config.toml
n_layer = 12
d_model = 192
n_head = 2
n_kv_head = 2
head_dim = 96
d_mlp = 512
vocab_size = 2048
activation = "geglu"
norm = "layernorm"
norm_place = "peri"
norm_eps = 1e-05
positions = "rope"
rope_base = 42600.0
rope_fraction = 1.0
qk_norm = true
attn_scale = 0.161
bias = "none"
tie_embeddings = true
parallel_block = false
extras = ["capped logits"]
init = "normal"
init_std_qkv = 0.0238
init_std_o = 0.0238
init_std_up = 0.0238
init_std_down = 0.0238
optimizer = "muon"
lr = 0.00988
lr_mult_qkv = 0.4
lr_mult_down = 2.0
beta1 = 0.93
lr_head = 0.00671
warmup_steps = 0
schedule = "wsd"
decay_fraction = 0.564
decay_shape = "linear"
final_lr_fraction = 0.0
batch_tokens = 16384
seq_len = 512
doc_mask = true
train_tokens = 198400000
steps = 12110
dataset = "wikipedia_en"
MLP neurons of a small language model. Each row is named by its layer, matrix (gate and up: input weights) and neuron, and shows model dimensions 0-191. Each number is 128 + 32 x the weight over its row's rms, rounded and kept within 0 to 255. Numbers have three digits each. A neuron's up and down rows have the sign that makes its largest values positive.
After each neuron's rows, "fires in" lists the words (lower case) most often at its 100 highest values on Wikipedia text that the model never trained on; "fires after" lists the tokens most often just before its 100 highest values on Wikipedia text that the model never trained on.

L2.gate422:117098159075129157112169155115097121105125166117100136147159178143124129107135146054126127124143160181154090158186122115133128107130085091136034079173150179096149093153112075065162124048119115112132091125158138187157163166132084157125162169187190165134133144129109141126086160151138117100105070070112128126106142147072128156163190110109091101203126114131138157070106116082167123071114173137144125100099179202144093171122157119137093111111111198089135115121167141155155119119098113154118071106129139130101132105122149133088114120138150130135042153155148129134141070068170146106
L2.up422:087084158093147193111193168145149132172149069181120171059125154129133112146157104103184148179131167139199122169141083066144126093136115153152073127115127135091093106077115082116184200057106158126063090129151104083125089154163106149126127167146084139141107086131132127153167088104138105082137087119127067193087147179157121129209101134110106123097176145165104105132094117109173114086145154071191129108127125083146155128142145113114117128154123130123161117169170107084095133123153183148113123158089159170052104140100127138072134120141148119147104141124138171110084151157154114119
fires in: "in"
fires after: ".", "\n", ")."

L6.gate237:128137095085126116131114161114146105133067121129187154145130137152102146116119150133122059155115088123116119169165074120195141082151145137104090099128090098166113138140168160171151153110081096136152101147131077130173113105112146100152112174090163141141115133136152105220121086144181129066140120168167101133119143119103143120076162163176063117116125145079168103075134071151110134123168094139100199132114082137102174136155127115135144064107127206081152196081144139160095138116179116122110101163085104059144135161103161114126103105172101144129097194079148141091138164187147041153
L6.up237:132217100136136139098158083128116151143160177077149147074107171167120091148096133138165089083119115116163144154106094099111177165099188086210103111130129096146152146068113106071161063138135092144094131152113074121095062116166165099145184134116145181072149094152121117093119124165143127132115141091156158129134155118111100152085146163147065160114083150113137082133132151104168170142136054144107085107141174140177102183122156141101124158141111109154144148128108143134097126105124084154146100139138118126158213163113178105180140190115085067114075069086119111165175153156160144109
fires in: "which", "in", "pts"
fires after: ",", "t", "H", "l"

L8.gate14:144122178088094137109112145121123159146106150169076145147166125048076141203149103075142173110133111150067106160155110132145137138107179132126182161124082094062113095079140141144092174084112086123127158151136111122215092110079177172153118125105098184086132162136108151139134112125132176134185113085124147111124082156084112182128151104161112147171151091132151164136143130085157132097102152170142112134133089136119146100150161165147083102123126158150140178097115134100051202109184126111103145185096144083060048181094107148135152089127137114084081131152153122109104136188141129144
L8.up14:191153123182138124066140108150118142135139161125116181149122140080107160159117139134163166177166132160096085165141109115180173083144082189145161137121094066083112077152122144136155113056121132124107161105085143122183091107097087146133124131087153115123096103134089139139078143050120102113168105122137100124190097158107119137106168195165110137090197101079151192079082178152160081103154184175113105151129050142088122110149123124106143092075101135095123097089140090115153109143149100171143126116092104089097082124102111156179198115121182138145122146155113098120105133123174143179
fires in: "in", "during", "of"
fires after: ".", " end", " Du", "ed", "\n", ")."

L4.gate319:113112096118099109115147145118191105123083165132099123147158099135150180107140096162174130106087078139109158156100064157123124071151118173147124087111116149140129138082202117131056222152098134102133129115118088076117115101175128152144098191205118152078121085094102085138126102113136155097155152175090152091156158089084113163100111113124139150118139157114120127116130155131141053108158110101167129149087099154104148182084112096093140096104128221144085111125158133144087150123125154195135160165125133120124113178077114146110134095148133121143079132208139161142089173201088194095
L4.up319:138152125075064125140115165110159146078075174135099151142127135138163137164099111135175138133095102117145134138020106131133116085164106148156113107107163162143115157061176152132071146152143130135188126084111068086161118103128137127156147167127134164098148052132170145157135140107156217100145133088080180169131156102090168130078122187129167130138113088135089185122111154144139031128145154110144148128110100093119134187104080091170115093100119125119144169119168157099076160147150189158136192110089094094136149143115166137112183124167158077138108115131122127131129098153086142057
fires in: "united", "city", "state", "government", "area"
fires after: " the", " a", ",", " The"

L4.gate34:137106212129116101122087146078115122147175171165107162162109100151143186111134167101092092135151136075125114176148117106142155120156146113137161127145131176126124148142134138115088134153171125169106103164126175197124144157126112124150163124148129113176106128159147148097138047084132141134084169145105105091126135123144075100129074119120201124117163208082126084161077128149138144162109165134148177065076094139117176155125090040204157105056124111108111093061174090112083112097108160105116161097140133118190127108112105121096119040096102075161116151109175134112095152132106111140
L4.up34:163144105152211154139050085133109127128170075118123149082071127155111164096089089085116079156063134121126118108148122154128106118130135136167209103099098153157122152154076159183146154051066156074179133147168138112114128165141164082153118115124111174147162127123116172065106148065100176145144141116142104148147200173174091114114175124121123158116106170128203103119107072083103147065154127139121164074176121114135093190123142155175142144107104118110122125147154143144161119140164169104116150161141163114150103099127148156129136105176046108138140122096099080134069113113141114103
fires in: "notes", "released", "japanese", "this", "species", "american"
fires after: " ", "-", "A", ",", "S"

L6.gate37:167123125126116157126123190130180122096151108135112171108118196138128096127060159098132136094103076118142116195154100092131092158143115081084147088073146161142091153083135180084125100107119079103120139087154179172151140185132152162098130147092125115141094084139086081123172168080104072112088149152093107061086147116062112120105187139098130128168162084180077176171145153164128151142151122123140133107128172142120103101173108150119107134189164116169163139140124162140129190127155100074164128129197115135074125149154123117098141129163076142130188186102093152165104101117146165053
L6.up37:121112127135085151071099135155109167143097134169108156100125156150098210146107141146105144153137186097135160116133153175122081082120183123160110116152127167123099183103179139161126105079116135129135148150154148169105140114190118133140090133139141168107098133110108133121147100114154115138122124114077039106210099151185100187114059089059098140094125177176107083157117166051090146112126100130116096125131100174122135082113176095101159199147205109098123131101147144138144129124109200118105149061123139131051140145110123143044095091143172082166125181141132131117126159120141159144
fires in: "0", "take", "democratic"
fires after: " |", " to", ";", " K"

L2.gate383:124173103164149140167100129122106082103102140161150140181180092149152186142147097106105135118147069120133124122136166121145136100186142115200095074185157143080095156127140116122136063100136122092189073142168158146144080130128123123097169118125094121128137135110094149083149171115127144110152130140125127157127123141115137155060142122132154112149150078138075195107116122175190083076156045101101079055058171164100137146123112111122180128131133160157166127159161135108106088097130188137124179071115064078093120128094132175135139163107175064175151115115086188105123165111107169098
L2.up383:095116137197108137135155065094155068145096110104082142170137087151150160150161130106172169133143209163213162118098137110165111179147131128119045121175110154099114163074095103140155145086133113097147081106139135124133098155151132077114167083075108149177140168116081129150121185090146158181163134133131104106159138120134086043089119054133144115137151112085133131119126207151183132129140069118077147094125089164157147117126073120156132133121130122123089098091132117124055147156170087138113124156132142102112129100104185165180073140130139118141105140055131120138153163074154108121
fires in: "national", "popular", "public", "european", "local", "particularly"
fires after: " the", "op", "ic", " a", " of"

L8.gate507:135138156139153134117132116127095083161164088086108139132166088107137108142092135113119190133089114134109118105120125137147133082084136078135065084181110182096161189102118160098131136133145083112165076140162114143161170133162141140098134077146168123111154107195125093199069127138120100093136128111181150213133077116133119173111143108133159171182120149140139113098075132140143117105177153128098087159221132064149144142137154109143072132109112119086092203161158173178222138051102111127115166166088116136149121156096081131104093147094121156134122144085140156094153102133093111067
L8.up507:148097139083119117136143157163157097144161103133173083143072107122160088130144148136077154120120126138074115104115111155119053083145119113178075119094179113118079151144096121148160156162121114139132137171210128055070092125152153147146143098164122174137163118061147163125082085142079085173108147149108150130134167112169151183078178165158205150122108124168111123155187142166136137153100159102097159122104144144190153145116155103164147127133072134089130136135118100103173114146123105127082117156084119115156140177134133170204060105142084098136183102163195095131193112118147068106
fires in: "he"
fires after: ",", " that", " and", " where", "H"

L2.gate327:093112117137110112070193093110173123123125095198146118113160206119140129116093134112099174109118112119141128110158103088151150162108096126114151132128096075148149189154066094130132197113143150127054130160117175119132102114051153102134104124182135119098156132200116124145115105171153174137145106077105154170070091137148084105102113105113092144104099147174147127119127114113128128109163164088127110144138079125051136164145120116138154131160159185110148131157215115135157210149177111137120106104130083101070136137122184100105109136134131146170049111093143177094217118081158141088
L2.up327:098120100135128134068206087098178088135114101206164127106124205128161129110121153096098141104123099113136133094138110074172146145117120127120144097123094098161146178166077085135144206092162164126093145167130193108143107097059114109140060111173129113104161115162110132137116120171136195136133089095122168153108076149131120120101119120107086154128079155178161106099117108102107124111191169081116123170137108122062130180135124101142149122155151176124150119138194092126166178164179084139155088103138075119094148142130199144134109111130136147182061117100137171081190129074124121095
fires in: "7", "8", "1", "9", "3", "6"
fires after: " (", ",", "\n", "-", "–", "/"

L4.gate496:185090154145092189135167106133107159122133189186105114138097130151099085115162109095130076080109108112126198109152159121067097100121117073117156145149132129091129154136131139154140128160118088159106122121090163148140150098131144133158139125136102113152130160142134144177129053131135125125176138135115109103123137090189148109123090122119195096089078098104083184099093160112120111123037123224158171100141106099162160062106104145212102179131146137108081177117155109160135211087112129114114126157159163055135180102127117162108178070169091092103163136152109111137102080120098108114
L4.up496:140176073116087113148124143143077103106117136087147095129150158081118117119079112143069138101201104135118159129208156082102127097132107169135106103131078148085123130091128160132118140132146125142106130135073115098201103165154102121101130098142132083185105103145108124091102135119043140075102097162065117142184228091162137151164109179084101115158128138090140072138139151149110162126103115131160150106145153170161169135122147189171118134170192138142141203076077151164141094132161090133097156152109158077121158116157145215133162119155099113130118159149089083144162109074145101141
fires in: "years", "film", "father", "year", "season", "family"
fires after: " the", " a", " his", "th", "The"

L8.gate226:088148116113191105193151153070143118074156130170144084123090118128151072159125125119077113149111176159137142148118141113125144138144122196115168162104121135102201115160079130138134093142130138094077152136094112180147099104133087129143131144087113132145145164109124183079157111058093136178100138126102118102106128134161189164134094132166159097106116093098105125124120123113165165100134061172044111152096073168159120133054145147137154171095137101070102192093166079098089119113092121115103153096120148153126139058098129125169174200088113156094143167144139172083162126206115144093
L8.up226:102110132110075172194155102174153080110105118177153146151083138141123123103159083132133163114142116110149115095094118106076115140114117164111110094132124112175112180120121114104098093107110146222127216115115151187175124123100118167124136194082135086141167114133153083157117145038139147118124118094127140130142064199138137151190068157125111167181087143119127109185095147105115155157157052143113106142122116133132113082120141155125094206145153111165137147123128092148100101126156061206095142135100096115207122108117080160152126184101099136101125124132044111143113097147138143148
fires in: "september", "june", "august", "april", "february", "november"
fires after: " |", " on", ":", "|", ",", " On"

L6.gate167:137145097144120161151206138128181070171094125196122101137140150133120066204136137186125070165055162128063090135116096107081140169172146141069174098137118099117108115135136109136076160136182118085151141122116145146082140178078128114141126110129073066158127157098145097137115127078160184090081121096163133132138135175109119120187121133127122168096186115137081082113143155149160098096116141090127114079129137130163100175120156127144125149162174088181083114125151092163117155141109087113112125081131121182188161110136160143158129168139072165056100103127178139117172094082133155101
L6.up167:115131094109119110124129076117120127214093103149144123098097165092140066140154098180075095086095124099082163111059142092090188162123175164093091121113131098120132111110108060125097169162133162099127163134124144183102118109141095128139117140074099166160126086104165139132096129135196123108116148125112141083079069148147123109197146145090140167146130117116210098145137137165108107100097177095116130118084134139132122164080103146198084119132168113227176126126093137128169145160162110106163130138096130137098172147207139175136138136134067127138099151081138180071181134129123104078
fires in: "1", "2", "6", "5", "3"
fires after: " |", ".", ":", " ("

L5.gate66:107105194116080191095105113118149093088136125137100166169137165124110122164130126090066088117153072081097118139172079122088169129183146163083145166093202103136116149112137132073131179138110117081163150098098130123152154117129150134149122104141129137137107114100130083122175104165166164059058139146133119159066222153068057128122108141127122183098114121080155172198182118167165114123151112170081114139117085132129083095102169135150126101139183145120170086153099144130178111112140155132164142156115179133134164089100110087139152135166076064163144135112157149163101078153138147125
L5.up66:117163170141092141090104130129117148164103099154141147116162185105125127150115126099070151147155044124108105151138138108114117103089106087127117177146147099115095146119162125139117139100097144120065106058110120160140119095159203152122073145122135208080085137118111095148132179118195146126104140133149122088087122087126156156097096176106153102124136049068159087107151187126155134152143151152055151084171127091140167129068131124112157107158183089136173165203117121166078097129098144140129149183115201124159125139126158102179136105051138080181106179094098112124079132128152148151
fires in: "as", "when"
fires after: ",", " the", "A", " to", ".", " a"

L5.gate283:128100147092129147102087158171125099147184151167170172163038149134124104101120095099124144145125125151110163131123134135069148114100147164140156144087120097078137130083082158189149209148125126169115136158088123077116125169173140095133134159151081122133132091136175172115104115107088150123085161131154059152079158142143160084135166075159140081205168145133125106131107120203112074119134133153095174178141099141096098130108188091154102135085110103128148142155109088130132118079156152072092050127175124131102146120126226122118150081195079136121134165102112181136158099132126109105
L5.up283:131156092188080137107112140092129160169134143163163135128044125197181178118107101118138161198110160100113141187154083138161158099139157147150133102063133096088136084138093160087090166107180150081095119142080158071167176090124127124191178160154106118127213148097118141145102121056137157189139116123116118163134182067133112117156110101111113141138085082144094099088112153144155162138112112136148098076111151148182175119148103133092120153134095104143115143094063112129151180096152164101130087142106126123157184111194129068118133140120130144119109098089095105076099106128114191140
fires in: "1"
fires after: " |", "|", " of"